Weights of a small transformer language model.
Size: 10 layers, width 896, 7 heads of 64.
Training: 760M tokens, 7942 steps.
MLP neurons of a small language model. Each row is named by its layer, matrix (up: input weights; down: output weights) and neuron, and shows model dimensions 512-607. Each number is 200 + 40 x the weight over its row's rms, rounded and kept within 0 to 999.
Before each neuron's rows, "fires on" lists the tokens most often at its 100 highest values on Wikipedia text that the model never trained on.

fires on: " (", " \""
L5.up569,233,164,211,290,234,212,175,165,192,192,279,169,211,118,179,209,265,257,163,180,231,200,294,243,227,177,158,242,127,186,255,227,163,168,247,172,185,202,158,179,207,155,138,208,124,163,171,228,194,186,222,188,209,215,228,226,162,208,205,217,198,145,112,190,207,202,212,142,195,155,221,162,201,196,225,168,158,242,162,226,223,179,125,183,177,235,191,197,219,151,205,155,232,216,142,219
L5.down569,132,177,244,187,164,214,204,212,189,172,145,202,244,225,140,183,136,251,330,171,189,217,180,229,177,231,144,150,212,139,177,216,158,207,238,154,267,261,193,214,190,164,285,157,162,188,253,255,191,173,232,219,207,178,208,161,151,195,88,189,168,184,202,161,244,168,174,203,196,143,189,247,214,218,155,233,153,192,192,243,244,210,194,188,272,215,150,163,259,195,170,250,180,141,252,221

fires on: " A", " R", "air", " Mar", " I", " Bar"
L5.up2635,168,197,226,171,244,203,208,237,176,222,255,134,136,201,238,254,276,252,192,174,152,165,135,209,209,146,178,205,247,219,209,210,200,204,171,190,206,185,198,239,209,214,158,211,167,176,162,199,200,143,291,220,202,229,342,148,170,139,183,159,163,192,141,176,208,214,218,212,172,216,155,197,168,152,197,157,162,188,203,151,228,190,146,254,225,242,208,130,267,142,194,147,136,227,181,294
L5.down2635,250,257,144,208,229,188,188,236,217,252,270,196,122,261,185,138,222,199,200,212,129,166,158,250,207,135,118,200,181,197,158,184,228,145,184,213,211,213,159,250,141,260,172,154,176,138,157,229,210,263,153,221,163,203,221,193,170,152,146,189,182,148,146,202,240,131,208,239,232,208,137,214,195,277,226,217,200,108,137,193,227,192,220,156,153,239,184,202,208,203,246,183,205,156,220,202

fires on: " The", " the", " |", ".", "-", ","
L5.up2299,184,260,203,214,206,227,232,198,206,191,222,147,194,254,223,186,94,184,147,178,158,187,197,146,219,243,231,235,267,195,210,249,199,217,172,186,238,185,166,156,214,189,173,233,194,168,176,195,256,126,265,182,123,169,196,138,187,200,283,234,204,262,176,212,194,206,136,207,214,208,205,253,211,217,202,158,209,203,166,217,249,210,244,207,227,159,257,248,170,186,163,236,171,165,232,158
L5.down2299,232,233,216,261,175,228,153,183,125,231,231,220,223,144,189,222,221,249,200,139,233,254,212,190,203,167,163,190,225,209,255,201,216,185,193,242,226,199,210,214,284,235,166,178,185,193,244,228,181,226,174,170,158,150,247,222,147,231,191,219,206,198,155,154,240,280,193,240,160,267,188,157,176,262,198,255,205,264,250,170,223,225,194,206,160,232,191,270,234,229,260,266,190,183,155,232

fires on: " ", " P", " H", " C", " T"
L5.up2350,202,134,166,140,255,164,195,194,176,190,178,135,191,267,136,197,206,200,200,181,215,278,230,146,112,238,168,275,186,216,188,111,225,201,172,178,179,128,233,178,218,155,163,167,212,187,130,257,226,150,238,115,83,101,264,207,223,125,222,138,216,189,230,187,232,201,129,244,151,187,226,157,225,203,181,264,210,169,163,265,248,195,137,153,261,181,165,192,214,225,190,222,211,183,246,200
L5.down2350,227,153,176,185,133,178,219,249,268,236,178,180,186,171,225,209,236,179,206,96,211,228,191,248,138,194,191,191,192,177,202,176,179,130,258,194,186,228,172,188,242,217,253,207,219,219,168,148,219,248,164,237,174,233,257,231,168,249,170,211,230,193,270,229,209,138,156,162,156,313,194,199,215,235,226,208,154,234,207,208,236,262,142,169,195,178,201,219,204,195,208,171,279,239,207,216

fires on: " T", "-", "et"
L5.up1987,225,210,207,207,251,162,242,140,162,202,212,224,186,183,179,234,198,194,175,310,136,207,261,197,217,236,243,214,250,229,245,175,253,153,167,144,199,234,192,250,113,182,233,246,202,251,244,193,209,153,270,199,135,193,140,232,172,159,279,250,182,162,199,211,272,128,216,223,155,189,182,145,251,170,200,174,223,147,152,172,249,125,199,183,261,188,190,228,214,144,208,230,251,167,242,181
L5.down1987,235,220,137,188,226,254,143,174,124,185,244,188,189,130,142,217,264,233,173,133,124,302,200,172,184,187,211,208,183,188,170,214,222,153,136,263,166,218,171,173,163,179,189,172,133,231,220,113,228,199,178,231,124,263,179,171,208,184,192,191,252,141,246,221,210,145,109,147,217,236,241,241,223,231,228,235,152,235,164,106,195,207,259,167,171,191,208,170,228,129,240,243,199,136,119,250

fires on: " to", " and", " in", ",", ":"
L5.up2376,225,232,188,166,139,261,180,198,226,190,176,162,210,227,236,157,136,152,214,171,323,233,210,251,168,183,146,218,202,153,261,187,186,204,206,216,204,263,219,181,199,182,157,102,172,136,183,136,152,202,215,163,210,187,272,197,252,242,152,214,204,215,234,191,244,259,107,194,207,234,211,184,150,131,192,230,209,163,268,210,123,108,208,203,206,161,131,189,161,173,213,261,198,194,155,138
L5.down2376,226,227,199,173,239,170,186,262,210,206,205,185,151,247,195,239,182,136,157,222,231,252,234,233,180,160,197,205,192,253,284,215,130,171,116,205,216,223,223,204,138,231,162,204,264,136,212,202,185,186,137,139,197,178,240,191,182,216,154,110,165,229,268,228,190,250,181,165,153,138,210,183,169,200,195,203,254,197,292,126,166,218,175,171,198,218,191,240,182,205,188,159,185,248,190,106

fires on: ",", " and", " by"
L5.up797,249,261,150,229,229,250,200,191,155,120,285,228,221,222,212,165,117,154,208,289,188,176,213,243,185,207,162,179,170,177,96,185,206,170,229,238,294,84,154,178,272,197,175,180,235,151,250,182,235,166,279,213,214,177,249,262,184,177,292,159,227,192,141,208,221,221,180,140,229,234,225,207,179,174,270,171,204,296,201,228,133,159,173,260,173,188,170,252,265,267,199,199,267,212,207,246
L5.down797,165,215,196,234,175,143,225,194,192,215,250,209,189,240,163,240,167,142,199,213,246,241,204,158,176,195,169,129,195,152,257,213,118,246,186,145,191,205,110,200,246,165,217,237,204,178,232,259,251,208,114,146,217,136,143,162,180,252,135,220,162,138,230,235,180,209,182,150,199,282,168,160,191,195,235,219,198,139,181,176,258,163,190,178,218,156,221,112,145,233,211,226,224,180,188,193

fires on: " D", "b", " of", " T", " one", " All"
L5.up3152,187,134,224,146,134,254,176,205,168,169,209,187,192,203,213,199,226,229,139,220,178,253,190,258,140,272,152,275,333,222,247,180,226,109,191,187,185,202,255,211,220,225,224,245,165,206,227,148,185,165,225,211,192,231,180,218,149,187,191,136,179,156,191,184,237,184,154,196,222,211,206,164,283,115,210,205,203,147,162,214,161,241,207,202,223,217,253,128,232,220,195,259,148,170,210,273
L5.down3152,162,163,277,205,190,204,165,198,131,192,186,159,163,220,218,210,302,226,207,203,187,197,236,219,141,221,163,194,241,233,216,260,162,229,242,195,190,216,183,295,258,284,292,157,184,302,242,184,206,293,225,193,210,241,130,248,236,264,218,209,239,171,240,229,224,142,256,180,180,233,147,219,276,188,237,168,211,211,232,206,201,239,210,182,240,178,206,175,213,182,180,233,129,174,215,142

fires on: " M", "M", " m", "-M", "-m", " Mon"
L5.up56,134,195,168,209,223,164,195,161,155,201,241,186,216,186,216,223,169,250,171,226,147,198,168,226,140,190,167,154,205,183,150,198,183,245,221,196,226,203,222,168,146,119,191,226,177,254,203,242,164,235,263,201,216,189,234,202,305,277,210,238,194,211,174,217,207,175,167,254,192,143,206,217,123,130,199,228,161,164,197,228,165,131,181,173,247,175,212,206,204,227,236,74,241,227,140,206
L5.down56,144,219,222,171,258,254,186,231,241,158,229,155,201,204,232,171,202,169,211,168,190,123,184,192,196,275,281,199,241,226,191,134,279,166,170,191,165,319,228,198,233,186,201,182,169,261,187,212,202,182,180,137,220,197,194,229,259,207,174,263,240,200,209,131,208,218,176,212,260,251,209,215,207,193,257,198,152,257,183,195,217,193,180,193,162,170,174,143,138,171,204,228,159,165,181,222

fires on: ",", "19", "20", ".", " Ref", " well"
L5.up3577,274,301,187,154,178,142,254,186,134,180,138,188,257,254,247,147,216,202,158,226,259,189,301,169,157,166,202,205,160,164,243,157,182,211,122,268,188,192,246,267,240,144,215,176,234,237,223,215,197,247,224,215,193,212,210,168,222,223,239,203,200,230,229,159,192,270,218,181,182,188,183,127,243,201,247,270,220,176,240,211,205,143,229,105,168,241,240,169,90,167,199,166,186,172,211,190
L5.down3577,227,223,183,179,255,190,221,274,183,280,218,261,132,124,232,137,171,181,205,175,233,263,169,144,198,246,169,126,282,143,129,216,237,201,255,165,124,158,249,138,179,181,176,171,107,105,144,227,131,222,79,233,229,226,225,172,211,212,246,162,180,197,160,187,194,160,170,237,233,159,218,178,192,130,270,175,231,223,211,188,260,169,215,174,267,193,147,180,134,203,218,198,209,214,217,247

fires on: ":", "°", "00", " ", "′", " |"
L5.up3042,193,293,181,179,197,200,244,202,197,137,212,189,149,186,212,262,183,168,221,184,161,283,185,170,221,202,164,229,209,294,215,216,207,261,231,186,163,190,229,214,218,256,159,167,188,270,216,108,180,224,225,215,210,207,179,170,190,201,278,155,192,171,97,243,157,276,212,150,146,197,208,84,215,219,139,165,252,216,289,229,168,212,164,172,208,229,219,159,203,156,163,227,222,218,138,221
L5.down3042,153,261,233,215,174,100,182,192,229,165,136,186,211,149,206,226,252,280,169,190,180,274,193,169,247,216,202,250,218,228,237,196,171,141,144,235,185,184,173,188,139,160,243,246,271,235,201,170,183,218,222,193,218,277,268,205,202,205,210,129,192,275,206,181,217,160,168,151,217,218,203,217,150,187,134,179,199,124,211,213,127,209,197,168,226,152,200,212,173,206,162,171,161,207,213,206

fires on: ",", " who", " in", ")"
L5.up125,200,237,172,243,166,199,179,170,196,164,185,198,124,237,208,156,175,223,164,188,244,199,215,143,249,216,164,235,203,185,145,174,190,152,181,187,106,151,207,143,259,202,181,182,172,108,212,154,134,229,196,131,240,169,227,271,265,187,233,155,216,218,202,293,132,198,172,180,172,245,305,101,168,227,167,166,256,235,180,164,128,78,165,256,160,223,255,209,209,197,229,199,209,199,105,166
L5.down125,175,191,132,208,209,209,202,250,278,210,233,232,223,192,115,222,249,183,120,234,191,196,169,252,209,195,216,186,143,116,171,237,205,193,214,155,205,224,154,258,143,198,237,232,272,226,214,271,128,208,115,133,231,191,177,156,125,296,177,231,200,194,247,218,199,200,139,192,132,197,229,236,244,212,253,238,171,150,246,238,245,232,213,174,167,219,171,292,271,150,218,198,193,195,196,272

fires on: " |", " (", ",", "al", ":", "|"
L5.up2714,209,228,164,213,172,162,264,199,249,217,285,223,191,225,238,237,204,251,220,149,250,215,136,119,150,158,186,207,233,251,157,254,209,178,207,193,209,205,144,156,219,121,151,209,189,359,198,235,169,193,185,217,209,167,245,229,179,221,228,194,208,161,245,127,162,233,184,233,121,162,222,190,200,252,174,213,256,158,197,181,126,134,233,268,152,238,206,256,240,237,119,129,221,196,207,169
L5.down2714,147,155,167,182,234,177,146,236,179,199,259,202,253,229,237,113,204,162,187,258,219,199,215,194,176,180,126,182,280,207,196,122,241,221,218,165,271,218,216,201,189,199,144,223,137,159,242,268,256,231,162,126,266,192,140,214,195,222,200,236,138,201,239,218,205,180,206,193,219,285,247,216,198,181,209,177,138,210,147,215,208,108,221,239,213,229,217,279,195,205,215,164,150,151,135,114

fires on: " o", "O", " O", "I", " I"
L5.up1840,266,222,230,205,314,203,226,231,170,261,205,188,188,199,198,125,196,267,207,224,213,227,140,150,175,126,220,161,217,203,207,139,167,155,248,137,146,193,180,178,256,140,161,219,169,111,269,185,174,161,237,227,164,201,166,172,196,200,134,213,200,181,242,201,143,214,260,198,184,205,190,224,255,203,143,226,209,217,160,267,205,183,203,201,204,201,218,166,205,182,162,282,223,206,180,214
L5.down1840,148,180,243,168,199,190,265,168,188,217,242,148,211,183,203,232,197,222,152,164,222,148,184,233,205,193,213,196,251,196,188,217,222,193,124,210,244,189,199,185,176,268,215,289,220,216,196,165,192,217,152,150,121,244,197,127,194,186,253,126,204,282,227,242,150,201,146,229,226,91,213,207,181,244,226,161,204,224,226,168,202,231,212,219,203,263,177,242,224,151,176,183,181,133,170,212

fires on: ",", ".", " |", ":", "-", "\""
L5.up1248,227,229,224,236,206,183,268,223,171,212,167,186,175,228,237,189,156,183,170,190,268,135,137,248,210,234,240,190,156,219,157,219,189,158,136,310,165,194,219,269,248,224,199,207,179,309,160,184,167,191,222,203,215,211,221,166,203,177,248,164,200,195,192,155,219,201,124,230,115,195,157,197,246,204,227,163,165,230,260,146,183,149,193,207,232,238,219,183,145,182,210,198,220,213,222,213
L5.down1248,165,200,207,110,203,205,251,224,237,247,242,137,151,266,160,167,230,133,202,197,228,208,186,223,256,182,145,80,133,161,132,140,142,174,238,219,210,215,218,179,258,255,146,215,117,231,117,180,239,139,145,182,222,222,215,219,225,196,238,192,215,233,172,178,177,127,236,209,194,186,139,203,169,194,242,172,169,221,219,256,152,188,139,214,254,190,201,194,200,192,214,141,187,227,233,140

fires on: " |", ",", " and", " (", " GER", " of"
L5.up128,257,243,185,253,216,177,146,179,174,260,197,145,182,216,185,222,245,235,180,221,212,194,144,154,188,207,198,231,222,212,194,234,239,201,209,166,216,293,208,251,114,154,151,162,217,230,219,204,168,170,170,212,258,179,160,169,136,194,175,211,183,222,180,107,177,266,223,241,244,149,249,172,178,240,187,233,190,147,161,157,177,192,144,215,151,140,239,248,173,247,200,204,264,215,206,158
L5.down128,127,232,166,120,176,218,206,266,208,171,179,220,181,224,228,153,194,185,162,181,141,258,220,211,249,189,185,153,235,213,80,199,196,140,221,174,299,204,142,144,253,145,183,255,182,178,168,240,169,212,204,216,214,267,151,158,295,230,198,180,171,160,173,247,207,226,181,183,185,241,198,197,197,175,219,237,225,197,258,155,190,224,189,233,227,238,201,236,213,217,145,186,180,141,139,194

fires on: " |", " \"", ":", "'", " (", " FRA"
L5.up1920,194,300,214,251,230,188,186,176,218,254,248,200,238,184,187,181,141,204,122,253,184,274,200,146,211,124,232,203,233,162,113,244,170,239,189,186,172,236,218,208,168,187,178,152,161,176,220,246,188,214,309,190,169,205,168,243,224,221,227,311,255,184,183,141,207,202,193,174,238,173,188,170,173,213,178,184,216,181,178,173,152,223,211,179,176,137,178,125,235,218,202,227,119,206,231,223
L5.down1920,211,262,203,223,153,189,208,188,214,221,200,205,278,180,234,169,173,244,171,228,263,127,220,137,165,174,225,271,180,243,221,214,203,191,180,216,210,166,153,218,174,126,242,237,218,169,171,140,226,200,259,234,148,224,196,263,287,144,187,205,215,229,136,165,257,153,174,192,191,220,137,214,236,150,131,188,261,272,178,126,188,139,163,178,176,175,147,209,188,225,144,151,184,243,196,265

fires on: " ", " T", " on"
L5.up2583,215,218,157,212,157,210,203,214,267,220,175,243,217,199,158,250,238,184,246,144,211,194,281,171,242,238,179,136,226,243,212,191,217,158,194,158,189,165,238,252,169,191,169,169,244,233,181,255,263,182,246,145,183,194,237,232,139,218,206,299,173,196,205,193,191,171,208,200,212,227,267,265,223,169,242,179,267,204,193,229,232,152,212,176,211,173,137,127,190,181,174,276,181,163,233,129
L5.down2583,251,210,138,227,217,224,154,161,226,208,156,187,177,174,176,197,280,252,213,190,213,201,166,258,151,252,206,220,182,174,210,168,195,190,146,205,192,289,237,195,171,126,206,229,268,188,213,186,215,241,152,162,240,210,171,186,136,217,294,178,198,119,266,196,171,84,139,133,205,250,207,216,190,237,216,282,185,237,262,227,213,215,216,162,173,164,219,197,178,235,220,216,229,198,223,225

fires on: "H", "h", "4", "-h", "0", " b"
L5.up3557,200,236,154,205,202,237,146,213,101,178,260,228,216,168,191,149,227,228,136,182,148,214,229,217,163,213,124,161,241,189,185,187,231,175,163,225,205,262,204,173,180,202,176,185,208,163,277,150,155,244,181,221,226,207,174,206,200,200,219,205,110,263,164,120,248,249,165,141,216,260,151,198,240,166,182,232,178,236,268,176,184,191,280,279,256,198,282,229,174,203,185,152,165,167,217,237
L5.down3557,205,145,219,151,250,185,219,224,159,221,242,196,207,302,237,211,223,177,198,141,214,209,128,154,150,225,225,192,254,155,155,201,121,204,228,134,205,216,165,197,191,202,147,180,202,230,145,171,90,215,125,251,213,191,238,158,216,154,211,260,233,136,200,265,180,234,242,257,168,258,234,234,233,287,239,223,257,186,188,172,173,198,191,206,120,224,182,258,154,201,131,212,155,152,173,235

fires on: "S", " —", " MS", " (", " |", " on"
L5.up2995,188,130,205,286,237,178,194,178,275,197,142,185,187,169,269,163,229,136,221,248,212,308,219,223,180,135,167,173,216,213,145,222,159,188,171,217,255,184,253,164,195,201,143,142,179,230,169,183,228,184,240,265,173,238,221,202,210,152,200,248,224,245,129,233,183,168,260,223,190,187,215,196,173,179,236,284,179,260,175,187,242,228,173,200,136,156,272,214,229,215,77,190,243,133,241,218
L5.down2995,167,224,232,315,139,234,258,220,195,242,228,232,197,259,200,183,290,105,155,225,203,117,149,211,191,246,242,121,177,211,215,192,252,155,200,189,271,216,185,254,116,135,206,268,240,160,173,255,173,298,237,193,170,158,223,266,252,198,191,267,185,230,197,226,194,227,294,182,201,255,141,169,224,211,223,247,209,191,193,155,158,169,189,205,194,152,212,233,258,215,236,177,204,204,160,243

fires on: " S", " R"
L5.up2814,191,198,183,222,210,160,180,182,131,203,155,181,195,198,191,195,187,223,278,161,204,153,156,200,161,183,119,280,209,138,121,179,166,216,212,218,158,211,205,161,231,125,204,145,213,282,284,193,219,179,195,203,194,191,244,169,168,169,224,148,262,227,191,194,159,226,183,280,190,179,217,207,253,199,197,237,179,195,253,233,252,184,176,194,156,316,187,209,241,159,246,219,198,181,180,137
L5.down2814,232,279,209,169,159,181,251,298,157,242,238,176,166,272,195,178,213,217,228,192,217,133,144,226,189,163,84,227,176,289,154,220,203,194,180,202,282,183,201,184,238,153,153,268,211,186,205,203,170,220,244,185,185,247,264,178,179,157,156,137,266,247,148,271,168,290,241,269,234,204,186,236,162,210,162,201,222,207,159,197,293,202,243,259,161,203,226,155,235,155,218,146,179,144,286,152

fires on: "T", "t", " t", " of", "h", "-h"
L5.up1265,223,145,234,173,179,211,185,183,135,137,228,232,268,224,248,249,210,179,171,219,196,194,267,234,137,185,171,228,188,157,292,197,271,221,218,156,188,239,190,178,210,172,178,174,219,191,279,169,255,131,118,218,281,162,181,177,217,143,268,240,173,149,204,151,259,206,210,188,189,205,229,209,232,182,189,297,169,226,188,205,265,197,187,212,186,254,155,146,260,196,218,200,235,209,219,249
L5.down1265,226,157,158,219,252,245,194,195,201,206,220,259,140,171,103,246,197,190,276,180,236,209,163,124,156,175,113,193,162,186,124,219,231,155,163,175,165,211,229,226,270,221,239,212,234,239,156,178,153,181,191,217,295,168,207,217,248,226,231,243,170,232,215,172,222,215,217,147,225,245,178,196,232,213,204,267,185,240,255,238,184,161,225,173,259,252,214,240,206,201,203,253,234,221,107,208

fires on: " v", " V", " n"
L5.up1743,133,106,172,205,158,212,202,197,178,224,257,190,174,152,200,189,206,182,150,182,165,202,173,229,137,219,219,167,256,209,195,268,206,140,240,185,257,229,203,322,181,216,213,177,168,110,277,157,260,234,192,151,179,170,177,264,212,200,186,212,221,212,186,205,187,194,215,271,165,170,131,205,240,153,200,195,261,201,228,254,216,198,206,183,220,222,188,211,165,235,167,207,169,172,204,224
L5.down1743,195,222,195,242,174,154,211,235,171,213,218,188,225,135,149,194,243,209,237,213,223,262,192,195,196,178,228,187,190,168,178,234,211,170,194,209,164,247,198,248,212,247,203,273,237,207,257,205,262,230,257,164,144,138,182,182,209,201,235,238,188,190,236,195,194,225,183,186,162,231,174,205,232,168,180,232,114,192,179,192,170,148,255,186,127,287,202,236,156,205,207,226,175,104,169,201

fires on: " he", " He", "al", " to", " his", "en"
L5.up1675,148,231,173,194,240,200,80,264,265,231,252,253,186,258,254,193,241,196,251,178,218,157,210,148,239,249,234,244,248,188,183,262,196,159,228,214,132,134,242,208,188,193,208,231,160,177,170,164,151,169,118,236,127,233,167,285,245,199,193,165,174,262,128,202,156,262,234,139,180,210,184,133,154,154,116,209,217,354,273,209,190,161,204,145,198,224,191,232,174,230,201,180,204,217,214,169
L5.down1675,199,178,268,168,207,257,231,179,249,158,225,272,193,162,250,129,226,180,189,188,278,182,268,178,165,156,279,190,177,192,191,269,231,221,171,106,207,210,202,226,208,185,244,180,194,113,260,170,232,177,209,185,168,200,160,170,226,179,194,150,192,251,276,220,227,205,224,208,175,193,255,113,159,235,235,148,193,278,141,138,144,288,165,224,208,241,230,193,258,181,164,115,212,238,252,196

fires on: "M", "-M", " design", "em", " term", "-"
L5.up308,221,204,186,203,206,243,197,123,128,165,149,228,239,181,163,203,211,183,125,292,200,190,246,156,176,191,233,234,155,265,190,172,177,229,169,258,201,287,179,260,252,222,210,197,267,219,175,255,238,172,249,229,198,250,207,167,173,234,184,266,188,202,198,283,285,202,216,223,233,193,187,189,189,177,189,216,212,159,202,168,98,242,236,138,197,176,197,167,165,222,133,170,250,199,162,193
L5.down308,185,198,189,227,196,256,189,155,249,147,190,173,191,183,192,164,230,178,152,154,217,156,233,181,203,218,152,282,185,186,116,199,237,268,200,191,190,236,161,190,224,210,202,253,210,231,178,190,184,257,206,134,187,199,165,211,111,205,216,245,197,223,169,238,218,118,172,229,193,245,190,134,183,201,220,217,154,197,191,156,203,238,162,170,189,196,161,188,201,167,161,148,249,174,234,258

fires on: " |", " (", "|", ":", "-", ";"
L5.up1095,231,182,234,256,275,187,191,231,221,165,210,218,199,197,240,225,179,252,213,187,137,252,239,194,166,163,192,252,237,201,188,233,193,207,209,228,261,209,248,222,216,212,199,181,283,241,231,249,162,184,242,216,192,201,149,227,241,212,231,207,235,177,226,71,177,201,238,173,210,108,188,209,159,199,234,119,189,203,220,174,192,214,157,208,175,314,138,168,224,181,217,164,227,219,172,186
L5.down1095,264,199,168,191,242,119,174,230,256,152,236,216,134,245,249,186,164,160,225,222,230,190,256,173,185,182,208,192,163,236,235,152,266,254,203,169,200,244,194,141,189,183,311,229,249,121,222,210,261,165,182,253,229,133,210,140,217,213,161,166,219,238,204,206,195,232,222,149,187,195,201,188,266,145,200,163,162,180,167,135,121,246,195,256,143,166,252,167,108,158,304,195,189,199,117,164

fires on: " his", " I", "I", " to", " my"
L5.up2182,257,243,255,163,243,158,229,288,194,168,216,202,221,221,251,175,193,150,196,241,258,149,177,209,200,192,171,175,201,184,242,179,218,151,221,218,152,226,229,226,245,265,211,235,172,165,177,224,164,256,210,199,187,190,156,209,149,156,191,151,189,223,202,204,278,260,287,185,222,170,170,203,194,146,207,215,184,294,175,220,233,205,236,237,237,239,263,191,170,177,244,243,209,132,191,153
L5.down2182,229,187,183,205,210,227,242,139,219,183,181,171,168,164,283,181,255,148,170,177,229,165,158,259,223,177,195,166,155,198,188,275,188,169,164,191,222,148,205,273,189,191,158,284,211,154,129,211,194,140,172,144,167,203,177,113,239,154,209,130,240,226,231,162,203,202,183,162,216,249,172,176,199,194,234,148,263,210,195,270,180,191,160,232,248,219,176,226,164,210,236,193,171,272,167,185

fires on: " |", " \"", ":", " v"
L5.up1131,206,253,182,190,177,166,221,220,228,209,236,211,194,158,207,261,227,197,196,230,233,223,242,223,269,186,253,219,219,261,261,262,218,270,192,197,189,154,177,228,225,272,201,185,186,199,173,208,203,167,179,239,226,154,171,154,246,231,285,188,210,173,177,221,148,199,172,185,188,195,177,247,201,166,142,104,226,187,99,267,208,187,121,251,226,231,218,110,312,270,209,218,166,184,127,204
L5.down1131,226,162,178,212,165,173,214,202,141,161,205,292,228,241,198,249,203,241,147,192,164,274,165,254,256,202,196,183,228,193,204,157,190,213,244,274,183,172,188,273,282,188,190,178,211,193,188,224,189,218,164,192,183,255,303,188,185,268,170,191,285,199,275,279,245,175,177,159,297,128,229,162,245,197,143,160,204,217,283,147,194,173,170,218,222,180,213,178,206,167,205,153,240,227,222,175

fires on: " |", " \"", " USA", ";", "\":"
L5.up1384,242,179,244,195,243,209,211,240,222,231,172,179,127,206,196,197,167,205,247,153,146,218,122,201,220,182,198,243,236,181,238,210,131,258,195,205,158,174,194,211,308,265,191,222,228,159,196,135,193,139,173,230,166,218,166,187,199,190,191,213,200,193,189,204,245,176,174,276,233,186,265,232,119,220,165,223,159,238,192,200,209,214,213,191,211,165,214,220,232,240,163,205,119,226,198,258
L5.down1384,128,153,252,206,228,173,182,170,163,267,171,211,194,254,242,222,207,210,171,210,215,256,147,197,210,202,142,137,178,215,150,218,233,259,213,195,199,151,188,198,210,169,251,150,162,216,246,231,203,247,181,221,235,176,147,206,191,280,119,167,296,183,225,107,192,214,236,152,149,224,236,181,271,191,124,212,175,171,203,199,209,154,265,184,199,223,265,110,103,224,235,195,211,272,198,140

fires on: " (", " the", " over", " a", "1", " \""
L5.up751,287,115,190,248,198,198,223,179,247,162,195,157,227,121,129,232,203,219,226,176,225,235,228,185,205,217,164,162,208,205,212,181,173,119,130,265,260,211,194,190,158,216,205,299,171,214,148,224,147,136,288,168,173,216,301,189,232,158,222,251,234,151,225,220,259,162,190,201,186,111,165,180,221,182,241,225,255,196,218,171,179,224,173,145,181,207,177,205,180,118,210,213,239,149,211,198
L5.down751,127,247,237,190,263,121,254,188,172,170,186,159,257,202,201,229,300,190,180,256,262,228,219,202,200,150,177,208,208,150,223,218,210,229,171,190,187,161,241,199,188,204,177,166,180,168,203,228,267,174,219,133,165,178,197,206,188,190,175,179,203,188,201,206,176,169,167,194,250,224,199,212,155,130,182,212,210,176,170,174,263,182,262,231,131,227,245,145,185,142,205,207,203,196,246,205

fires on: " |", ",", "-", ":", " and", " GER"
L5.up3179,252,177,153,219,187,170,176,165,178,210,159,174,221,173,172,168,224,235,207,194,234,198,151,212,224,213,220,205,181,204,178,214,161,162,241,161,160,208,176,153,178,185,57,226,213,206,191,256,206,153,168,200,154,151,209,212,244,209,139,172,148,187,190,100,210,221,174,303,198,209,222,223,201,182,252,215,192,162,180,175,204,187,196,216,158,227,185,242,209,200,203,140,211,207,157,168
L5.down3179,183,247,202,149,166,192,192,271,186,132,218,160,192,193,153,269,214,180,157,179,208,216,227,160,237,155,162,194,237,183,163,172,273,230,206,158,227,193,207,97,255,119,121,227,121,179,214,189,203,183,171,167,162,246,153,183,195,219,213,253,113,158,249,174,266,224,228,203,239,292,146,148,194,139,190,206,145,158,111,158,188,195,308,259,250,238,151,256,207,213,179,152,230,180,124,197

fires on: " V", " Pr", " v", "V", " pr", "r"
L5.up485,193,109,221,115,221,250,217,144,179,207,233,257,214,143,209,223,243,220,234,167,167,251,244,230,98,237,225,196,234,159,132,244,199,243,224,235,124,226,180,248,236,236,224,173,197,133,123,187,186,274,248,138,187,203,244,191,179,213,199,245,235,219,88,229,163,211,234,173,258,151,134,199,194,207,151,146,280,229,237,216,178,213,156,253,185,249,145,247,147,235,179,216,222,212,145,196
L5.down485,219,196,141,192,171,186,323,168,218,200,219,213,231,165,205,163,248,182,212,216,162,267,182,190,212,231,188,196,201,185,183,176,198,202,263,141,164,187,190,120,146,290,217,153,221,198,152,187,165,197,175,211,228,152,202,248,168,175,159,189,229,148,176,216,164,237,185,229,189,193,203,144,216,228,222,210,258,161,245,142,208,163,181,229,178,234,187,289,235,203,173,158,183,224,185,155